config.toml
activation = "squared_relu"
rope_fraction = 0.5
init = "uniform"
lr_head = 0.0132
MLP neurons of a small language model. Each row is named by its layer, matrix (down: output weights) and neuron, and shows model dimensions 288-383. Each number is 50 + 10 x the weight over its row's rms, rounded and kept within 0 to 99.
A block is one neuron, or neurons of one layer that tend to fire together. Before each block is what it responds to, as a language model described it from the Wikipedia text at the highest values.

Main past-tense verbs. Main verb right after its subject in narrative or biographical prose, mostly past tense or its final piece, such as lived, gained, opened, remained.
L6.down7:50 69 36 46 67 43 61 52 58 53 71 30 63 48 53 63 47 34 47 40 47 46 58 53 44 51 41 53 46 53 64 54 52 64 51 49 40 63 49 32 48 57 76 53 58 48 56 50 50 40 44 50 57 62 42 47 47 63 43 53 67 44 44 48 60 61 56 56 57 51 52 62 52 39 45 48 56 59 38 31 43 62 60 62 46 56 57 82 48 42 61 74 45 39 49 58
L6.down291:44 56 41 47 49 49 50 39 46 57 55 59 66 51 46 57 59 37 53 59 38 48 47 44 27 65 51 46 49 49 61 54 48 59 44 29 48 49 53 34 57 36 72 68 63 53 35 62 45 43 41 40 39 52 66 49 35 38 58 50 42 59 48 52 48 57 79 49 63 45 55 57 49 44 51 75 55 61 33 39 36 55 46 62 54 48 47 58 45 45 63 74 46 56 45 52

Table and infobox headers. Column-header words in Wikipedia tables and field labels in infoboxes, e.g. date, Distribution, Country, Region, Nation, the | separators.
L6.down464:46 51 46 48 56 50 51 60 46 51 47 50 70 56 39 42 65 59 52 48 42 48 43 56 50 40 71 51 50 42 36 57 37 25 36 45 56 42 70 45 40 39 53 51 42 56 53 40 53 45 34 59 52 52 60 43 29 39 53 45 50 68 41 60 47 47 51 47 60 42 37 68 84 62 53 65 54 57 48 64 56 51 46 46 59 47 56 59 29 36 46 41 53 39 49 55
L6.down1373:47 46 62 37 51 43 56 34 45 53 44 58 50 52 55 48 54 51 60 41 30 41 37 69 47 34 42 54 30 62 50 57 41 75 49 47 54 39 38 45 46 51 41 47 55 56 72 36 44 49 71 60 61 40 55 54 46 52 43 64 43 57 61 49 53 59 52 59 32 53 50 47 56 59 43 58 36 47 64 29 49 52 30 55 47 46 52 28 62 57 47 52 54 51 59 71

Comma after noun phrase. Commas and similar punctuation right after a noun phrase, often a sentence-initial subject, that open an appositive, list or interjected clause, e.g. "The satellite, designated", "The blockade, however".
L5.down112:24 47 40 47 49 28 54 36 43 47 51 54 50 38 37 44 35 44 54 42 45 34 42 53 58 53 76 52 50 62 52 58 73 51 71 31 61 51 63 57 30 58 49 45 38 55 55 31 43 51 58 56 48 48 65 42 61 68 58 51 40 47 62 54 48 39 44 65 63 56 46 54 40 71 51 54 61 61 39 56 49 51 50 54 48 51 67 58 52 59 51 56 57 55 49 50
L5.down252:39 51 51 65 78 47 57 39 62 55 52 60 69 39 45 53 54 49 71 61 50 72 40 51 55 73 57 50 60 53 48 31 71 43 62 45 54 50 36 42 43 70 53 42 36 45 36 41 43 25 39 43 33 42 43 67 64 54 34 48 62 59 43 45 50 48 57 40 74 57 37 41 48 49 41 30 42 67 45 60 54 51 50 73 42 63 49 51 44 52 47 68 28 71 48 62
L5.down1035:42 56 49 46 65 27 54 56 57 30 54 43 51 37 55 48 46 47 39 49 51 62 42 42 42 47 34 51 47 35 53 61 55 70 41 46 45 64 33 49 53 64 63 50 50 59 52 48 45 66 70 54 47 60 47 54 45 44 59 45 47 36 55 63 41 55 47 62 67 52 30 47 42 60 66 57 42 51 49 53 48 57 55 55 45 60 39 35 70 40 55 63 38 45 36 53
L5.down1047:46 49 41 60 42 47 58 46 51 41 53 54 79 30 45 57 49 47 55 49 43 34 50 46 59 83 40 44 48 44 39 55 40 40 32 54 55 53 41 53 43 57 73 31 54 35 35 29 64 45 44 64 43 42 49 66 52 61 54 54 44 50 53 53 44 48 43 62 57 36 36 50 48 50 60 51 48 41 61 46 46 40 62 54 64 55 53 55 52 47 62 59 47 46 47 59

Proper-name final pieces. Word-final pieces that complete the last word of a multi-word proper name or title, as in Transport-ation, Cemeter-y, Exch-ange.
L8.down177:36 38 47 47 43 40 46 46 53 54 50 46 64 33 52 45 25 44 63 39 42 53 57 59 29 38 50 37 54 47 34 40 38 47 57 63 32 34 52 40 63 38 61 63 43 55 49 44 58 42 39 54 73 56 45 47 59 45 61 57 40 59 42 63 53 45 56 61 39 49 54 72 67 57 36 40 58 60 51 50 48 54 64 52 44 58 34 47 40 38 52 48 44 58 57 54
L8.down358:31 37 57 56 47 48 61 59 57 49 56 59 41 56 61 56 52 48 48 45 52 60 51 38 62 59 40 40 58 56 49 36 46 56 64 44 69 48 50 55 57 52 33 63 49 44 59 65 68 55 40 61 70 49 67 39 70 39 44 50 54 59 61 50 32 47 46 55 49 38 53 54 64 41 37 23 36 51 42 51 38 45 61 34 54 46 52 61 48 26 44 39 63 52 50 20
L8.down402:42 40 52 52 56 69 61 51 38 38 66 41 55 68 60 51 50 43 52 54 53 61 41 53 61 36 32 60 55 53 48 50 42 59 61 62 35 59 53 58 54 47 82 44 58 48 31 31 46 73 43 44 51 60 65 47 51 58 42 47 56 36 48 58 60 60 58 58 54 53 64 72 56 66 41 50 40 52 57 48 61 40 61 45 62 60 58 40 42 66 40 35 44 49 71 46
L8.down534:59 55 43 53 40 65 59 39 47 55 42 48 51 42 52 56 42 53 32 52 53 48 38 31 53 50 37 42 51 47 61 58 56 44 63 63 46 49 44 41 60 48 67 40 42 49 46 60 49 45 53 45 24 67 40 61 49 50 32 59 62 43 59 58 51 44 71 48 46 42 45 60 42 58 53 52 56 48 54 56 74 28 60 36 59 40 36 46 55 51 41 59 52 59 31 51
L8.down609:58 47 58 62 41 64 45 63 31 39 52 49 54 45 61 48 54 54 55 40 36 51 61 39 39 50 35 40 63 50 54 64 45 66 59 47 47 71 52 45 46 51 55 61 42 59 51 34 57 38 43 46 67 40 37 40 65 48 61 51 49 63 22 64 68 50 60 60 57 51 66 71 65 47 40 58 58 65 37 37 39 36 75 45 55 52 52 48 38 34 43 51 52 49 54 55
L8.down1119:64 54 47 47 47 69 48 36 37 60 47 59 45 43 38 44 55 51 78 71 43 44 40 64 45 26 45 43 42 27 46 43 58 49 50 48 40 43 56 65 52 47 62 57 71 51 55 47 61 39 48 65 38 38 52 51 46 45 57 49 31 50 63 65 52 43 44 62 61 49 44 51 53 49 49 48 54 50 30 46 62 53 57 80 54 66 57 50 51 37 48 54 41 66 58 35
L8.down1230:53 45 49 42 48 36 49 52 61 38 79 46 44 61 53 48 52 37 61 66 42 58 72 53 48 42 43 41 48 45 46 54 42 66 60 60 39 45 45 53 46 31 64 42 48 52 50 43 61 49 64 59 55 21 59 38 58 55 36 45 51 58 37 51 71 44 65 47 56 57 70 61 72 41 39 54 45 44 40 50 59 60 62 44 32 68 44 40 33 55 42 33 48 56 45 47
L8.down1299:51 59 57 57 40 48 51 43 58 60 48 47 44 49 53 60 47 54 38 31 51 63 53 53 46 55 40 49 53 50 61 68 43 53 40 37 67 54 57 44 44 48 92 53 63 39 43 44 53 38 58 53 40 54 57 55 38 37 47 57 57 79 46 57 33 42 54 59 53 56 56 59 47 61 47 48 70 62 38 51 46 48 29 49 38 44 57 54 40 51 49 42 59 39 76 56

Table header columns. Column names near the end of markdown table header rows, such as Length, release date, ISBN, and the | separators; weaker on mid-word fragments like qu, ut, he.
L5.down231:43 61 41 51 53 29 55 45 39 47 57 63 39 49 37 61 37 42 38 38 71 52 46 24 32 31 56 58 55 62 53 53 56 57 55 51 66 44 32 42 52 48 34 46 51 52 45 42 53 41 72 37 55 54 58 43 49 37 30 67 55 47 64 53 45 59 43 51 38 65 45 64 51 50 42 49 73 49 64 46 47 57 56 66 59 38 61 44 46 60 52 66 64 46 49 38
L5.down822:55 53 61 59 46 41 42 53 55 51 66 43 49 58 39 58 50 34 50 53 50 66 58 35 51 61 36 64 45 60 63 38 43 46 45 44 47 34 54 54 51 27 42 57 61 28 39 67 50 44 43 53 52 40 60 45 43 50 48 50 49 62 51 41 54 61 29 63 57 54 57 35 50 64 45 36 47 47 55 51 52 50 59 39 57 53 44 61 54 46 50 46 51 43 46 57
L5.down873:47 57 49 53 38 56 56 65 46 42 39 47 66 46 46 33 50 45 45 54 41 44 15 59 44 43 48 46 51 32 54 50 46 27 51 58 41 40 45 42 43 63 35 56 53 47 46 53 44 54 39 48 52 63 47 39 59 57 62 52 53 79 52 31 54 49 43 67 43 43 50 49 59 50 51 34 59 48 52 39 62 50 39 43 43 52 48 53 49 39 55 38 55 46 59 58
L5.down876:47 40 60 30 49 32 49 38 63 50 50 54 43 36 57 55 56 43 38 63 55 47 60 42 45 49 42 44 56 24 46 50 49 67 47 53 44 28 43 63 66 49 32 58 53 66 53 24 59 44 56 38 34 58 44 64 38 59 59 51 49 53 50 49 34 52 41 42 41 44 59 59 52 38 35 45 57 37 48 52 57 35 46 36 45 48 57 44 65 33 46 31 55 67 58 62

Residence and occupation verbs. Ends of verbs of residing, working or being placed in biographies and place descriptions, usually before a preposition: settled, lived, worked as, situated on.
L8.down134:58 53 38 47 61 51 49 55 44 53 34 27 53 52 55 43 42 29 51 49 59 47 46 47 45 55 55 62 51 64 64 42 59 43 41 38 43 32 43 48 36 45 56 36 54 38 54 69 38 55 45 47 46 60 52 76 74 42 46 45 52 51 39 45 60 58 45 63 49 35 58 77 44 58 54 61 48 60 51 49 58 53 51 48 47 62 40 35 66 54 48 43 50 47 47 56
L8.down444:50 39 51 63 46 49 57 66 55 65 45 54 45 43 52 41 60 44 43 30 34 42 59 47 52 67 61 47 41 53 42 42 28 45 49 48 54 45 45 54 33 28 58 44 53 45 44 57 65 41 50 65 57 53 48 46 54 68 51 55 39 64 30 39 28 64 57 53 40 42 45 56 48 59 57 38 41 33 51 41 49 55 60 53 49 63 42 51 41 42 57 39 51 57 40 53
L8.down592:51 34 58 40 51 51 49 54 67 46 48 68 56 45 63 59 53 39 30 64 50 39 55 44 41 61 48 49 54 60 53 61 44 51 70 52 53 41 55 69 52 35 45 49 43 77 37 41 57 51 55 50 39 51 38 51 58 59 44 41 49 47 37 48 42 55 63 46 47 62 37 39 34 36 54 40 58 61 52 55 38 68 50 44 63 61 60 53 54 44 56 59 38 47 53 51
L8.down628:50 58 57 62 45 31 49 43 45 66 55 53 54 44 58 42 57 42 41 48 43 46 50 44 64 36 43 47 54 50 50 52 41 57 62 48 62 44 42 53 50 59 41 42 47 39 57 53 68 32 58 40 59 44 53 60 43 59 59 60 43 56 56 37 56 55 35 38 59 46 53 32 35 51 49 63 40 54 46 47 49 60 46 44 48 38 25 68 48 51 31 48 59 30 40 46
L8.down695:63 54 49 53 67 49 54 48 69 40 60 58 58 55 38 55 43 55 49 57 45 33 38 58 59 42 48 60 57 57 41 48 63 38 60 56 58 23 57 58 21 60 58 48 44 49 42 48 35 44 46 41 58 30 60 53 44 62 48 39 48 61 52 45 44 43 43 51 60 66 40 43 60 42 41 66 45 57 60 72 46 46 39 51 56 50 55 47 47 57 51 48 42 41 59 39
L8.down902:46 41 56 47 57 52 65 33 33 60 67 32 40 43 37 47 53 48 69 29 52 59 33 55 45 58 60 48 40 42 46 52 54 40 39 69 65 25 53 59 28 36 58 42 54 31 56 60 59 43 57 53 53 46 30 37 54 65 38 44 68 65 50 42 46 60 56 19 48 42 36 63 55 59 40 44 52 40 56 46 38 57 69 43 52 42 49 50 34 52 61 35 51 69 57 50
L8.down1010:45 41 55 42 44 56 44 43 56 36 47 62 54 39 50 26 57 54 41 64 40 55 24 34 55 45 33 54 61 50 35 51 42 44 47 38 36 41 45 62 42 44 22 43 66 31 53 58 49 34 69 67 62 47 54 52 57 52 58 50 49 62 41 61 21 40 46 50 58 38 56 64 53 51 52 40 61 48 31 43 54 54 55 54 35 42 47 50 62 45 48 50 47 44 66 52
L8.down1474:40 53 41 44 35 40 57 50 44 46 44 66 40 29 52 51 37 52 55 48 54 46 50 58 44 46 31 48 57 61 34 67 46 58 58 39 49 60 43 51 46 45 32 58 57 52 54 59 59 56 45 66 53 44 64 41 64 51 44 41 48 56 43 41 64 52 53 44 70 40 48 56 33 50 55 59 60 47 51 42 43 29 56 49 61 40 50 35 36 54 39 60 50 55 53 62

Word-final suffix completions. Final suffix pieces, often plural -s, -ers, -ts, that complete a split word, especially team and surnames: Bulle-ts, Sen-ators, Rog-ers.
L5.down76:38 51 46 26 61 32 59 59 34 64 74 40 44 55 63 55 47 40 26 41 52 51 56 49 52 46 46 57 51 34 64 47 57 77 63 35 30 60 31 61 45 30 55 47 47 47 27 42 54 58 59 47 59 43 50 50 66 52 51 67 48 72 51 50 52 65 57 52 56 55 72 53 47 46 50 42 67 56 47 38 47 53 38 55 53 61 64 45 40 61 36 30 72 43 49 48
L5.down660:58 51 48 51 48 42 57 53 60 50 56 45 44 45 62 45 53 34 65 55 52 44 56 38 40 48 46 51 58 41 57 41 47 63 56 44 46 59 48 56 25 42 45 42 31 70 51 57 43 57 56 61 39 25 55 47 50 47 38 63 42 53 38 65 45 54 64 44 62 51 61 53 57 55 49 69 63 50 47 43 51 31 49 55 40 49 45 53 45 45 53 50 35 43 48 40
L5.down1034:40 40 46 63 41 64 43 38 50 68 43 44 45 39 62 64 55 61 63 45 45 42 57 49 53 43 43 63 56 55 56 54 59 53 40 54 62 51 48 59 40 61 49 56 51 56 52 45 57 60 59 66 57 55 32 62 51 36 66 41 62 48 53 29 42 53 44 51 44 53 40 43 52 49 40 66 35 16 60 47 47 49 61 40 48 39 47 51 55 34 66 52 48 61 29 40
L5.down1046:55 54 49 71 64 36 56 54 57 59 62 48 59 41 52 55 46 58 52 49 42 35 58 48 52 67 45 44 32 36 62 54 64 42 46 55 26 61 44 37 32 40 51 43 56 55 42 41 42 56 39 47 50 39 48 50 69 50 59 68 49 35 41 60 52 55 47 52 61 75 53 50 51 54 42 67 41 51 46 48 57 52 47 55 44 55 50 45 42 68 62 33 74 61 57 48

Parenthetical opener after nouns. Opening parenthesis (sometimes comma or dash) right after a noun or name, starting an aside such as an acronym (RIAA), actor, or year.
L8.down60:53 60 49 51 70 52 56 55 56 39 43 56 57 46 40 46 44 57 35 66 56 49 41 57 64 52 49 57 54 31 47 48 22 39 57 43 40 65 55 48 39 45 78 64 29 50 50 48 78 42 43 49 63 44 43 56 42 54 51 28 43 45 40 48 45 38 57 47 58 49 29 47 47 49 40 63 74 28 52 52 47 43 50 61 48 52 44 38 46 52 37 53 44 45 42 50
L8.down295:42 44 48 50 49 62 61 58 33 46 55 38 64 59 63 53 46 49 63 52 39 54 48 53 52 41 39 39 54 60 36 40 59 43 46 71 42 48 61 58 37 58 66 43 47 40 61 42 77 46 45 53 50 54 47 58 55 49 50 50 58 70 45 43 65 51 51 42 44 59 43 51 46 60 56 25 41 46 66 51 43 61 52 34 58 67 41 53 59 43 40 45 53 30 53 54
L8.down326:36 35 57 37 52 42 55 60 51 45 64 55 65 44 50 57 77 51 50 48 51 50 48 34 46 46 69 55 42 49 48 46 44 54 24 54 47 59 32 41 53 58 40 41 65 60 64 55 50 34 58 50 59 59 47 33 54 51 39 37 39 56 48 64 45 56 51 44 50 41 64 38 25 52 37 49 40 66 38 56 40 60 67 20 55 47 43 56 48 50 58 27 47 45 35 55
L8.down353:39 68 56 49 65 38 56 52 47 41 53 52 53 61 52 38 45 46 32 59 60 46 52 50 39 37 54 56 46 48 61 55 64 32 55 50 44 49 52 48 69 51 58 50 52 67 56 56 32 46 49 57 45 45 43 30 36 36 38 44 29 59 27 57 64 51 56 41 52 63 73 44 53 44 48 45 51 56 40 66 60 64 55 57 50 38 50 76 60 62 41 70 72 52 49 46
L8.down589:56 48 46 53 49 47 60 61 58 46 50 36 42 39 46 68 64 46 54 43 45 49 41 50 24 46 40 51 40 48 32 54 33 42 51 38 30 60 33 43 60 52 30 55 48 48 47 54 70 50 61 48 46 50 60 41 35 52 52 38 40 48 60 63 51 42 58 47 59 39 51 61 50 41 28 48 51 48 61 46 55 57 61 45 49 49 30 53 64 38 48 51 71 56 60 49
L8.down862:46 53 36 50 57 50 45 50 52 57 48 49 56 66 55 65 35 41 51 50 68 45 53 31 57 55 37 53 46 47 29 53 53 61 44 37 59 75 61 68 58 60 63 61 54 56 62 35 57 52 58 38 50 38 49 34 73 46 46 45 43 43 47 54 56 55 58 65 36 42 52 47 32 62 50 47 54 68 58 38 51 70 63 47 48 51 38 68 45 55 40 48 54 50 42 46
L8.down877:51 67 62 62 56 41 53 52 54 65 50 49 42 45 50 36 51 52 33 53 65 72 52 43 58 67 35 58 45 37 61 46 44 55 50 49 48 57 59 57 73 51 80 48 43 52 57 39 52 56 57 67 64 44 47 40 44 35 42 41 44 47 47 41 64 56 71 70 53 51 48 53 38 39 32 39 69 47 32 58 69 60 43 57 50 33 56 55 46 56 54 41 53 33 31 36
L8.down1238:61 70 71 46 41 42 61 47 54 39 44 39 48 58 57 43 29 66 40 33 44 45 67 66 60 37 45 66 48 44 52 62 36 67 39 37 51 48 58 40 53 56 80 33 48 50 38 37 64 45 56 44 56 60 43 45 55 61 51 49 45 48 43 52 66 46 51 55 70 55 45 63 36 53 58 52 53 58 66 49 43 43 53 59 55 70 50 44 41 29 51 53 46 55 53 50

Early word-piece continuation. Second subword piece right after a word's first letter or two, especially l-ic-ense and P-ersonal in Personal life headings, also Rec-ept-ion.
L5.down260:60 51 41 51 60 39 52 49 61 32 53 51 66 43 54 37 53 59 31 49 64 55 44 49 43 59 39 44 44 56 48 31 30 49 22 58 32 38 55 44 21 59 55 48 60 58 58 48 57 57 42 30 44 29 49 59 25 57 60 53 45 47 66 41 68 66 39 55 60 57 43 44 55 47 43 55 39 56 73 57 61 57 40 44 48 58 45 63 45 56 30 66 54 57 52 45
L5.down315:52 47 36 57 35 33 47 61 43 55 39 43 55 43 66 44 73 38 46 56 62 43 57 55 47 37 54 40 60 65 58 61 42 39 46 63 55 60 49 51 64 43 35 49 50 57 44 63 55 48 49 72 60 47 64 53 41 44 40 54 29 69 52 63 55 48 54 45 46 51 38 50 65 51 36 42 68 41 43 51 56 44 44 57 30 66 39 34 48 54 42 42 58 48 31 63
L5.down392:39 59 58 46 50 62 63 49 67 50 41 54 57 33 42 46 34 50 38 42 58 53 57 49 40 64 42 58 59 44 66 62 46 47 62 41 65 42 58 54 62 38 48 58 52 56 44 42 61 45 50 32 61 78 56 59 60 55 46 42 35 57 48 57 52 54 50 54 48 41 32 61 58 48 51 44 59 44 57 38 72 45 66 70 67 60 40 62 52 62 39 60 54 64 57 62
L5.down1208:44 55 43 33 55 36 83 40 44 46 34 46 45 54 53 44 48 51 59 63 54 59 58 50 40 58 33 48 52 66 43 56 66 40 49 53 47 32 54 48 62 28 31 65 50 58 41 38 50 55 55 44 36 58 50 60 52 65 54 62 69 46 62 58 56 68 40 72 59 51 61 43 66 39 68 53 60 45 53 60 65 20 42 45 50 63 41 52 46 43 54 62 62 62 63 61

Multi-token name endings. Final word pieces that complete a capitalized organization or title name, e.g. Stud-ents League, Writ-ers Guild, closing parenthesis of acronyms like (RIAA), (FRC).
L6.down127:53 54 53 34 60 50 55 32 64 57 41 45 59 50 48 53 41 28 58 51 53 60 49 37 49 58 47 76 45 52 52 65 51 57 71 53 46 56 42 43 51 55 65 40 16 60 43 65 57 44 60 53 39 41 50 32 70 55 51 51 59 45 55 58 50 52 52 60 39 61 68 59 59 50 32 62 61 46 52 35 80 58 63 45 29 61 43 62 68 63 46 49 48 52 36 27
L6.down1328:69 41 41 31 69 49 53 52 49 45 54 48 51 66 58 58 50 56 36 61 49 41 39 54 46 49 48 46 42 56 64 73 58 60 35 33 37 57 44 49 45 51 52 51 53 52 54 52 48 61 45 53 58 47 56 60 69 48 45 51 58 46 57 45 40 60 55 47 66 56 38 64 65 71 51 61 43 63 56 43 50 74 63 55 55 51 54 49 51 51 46 55 61 37 46 43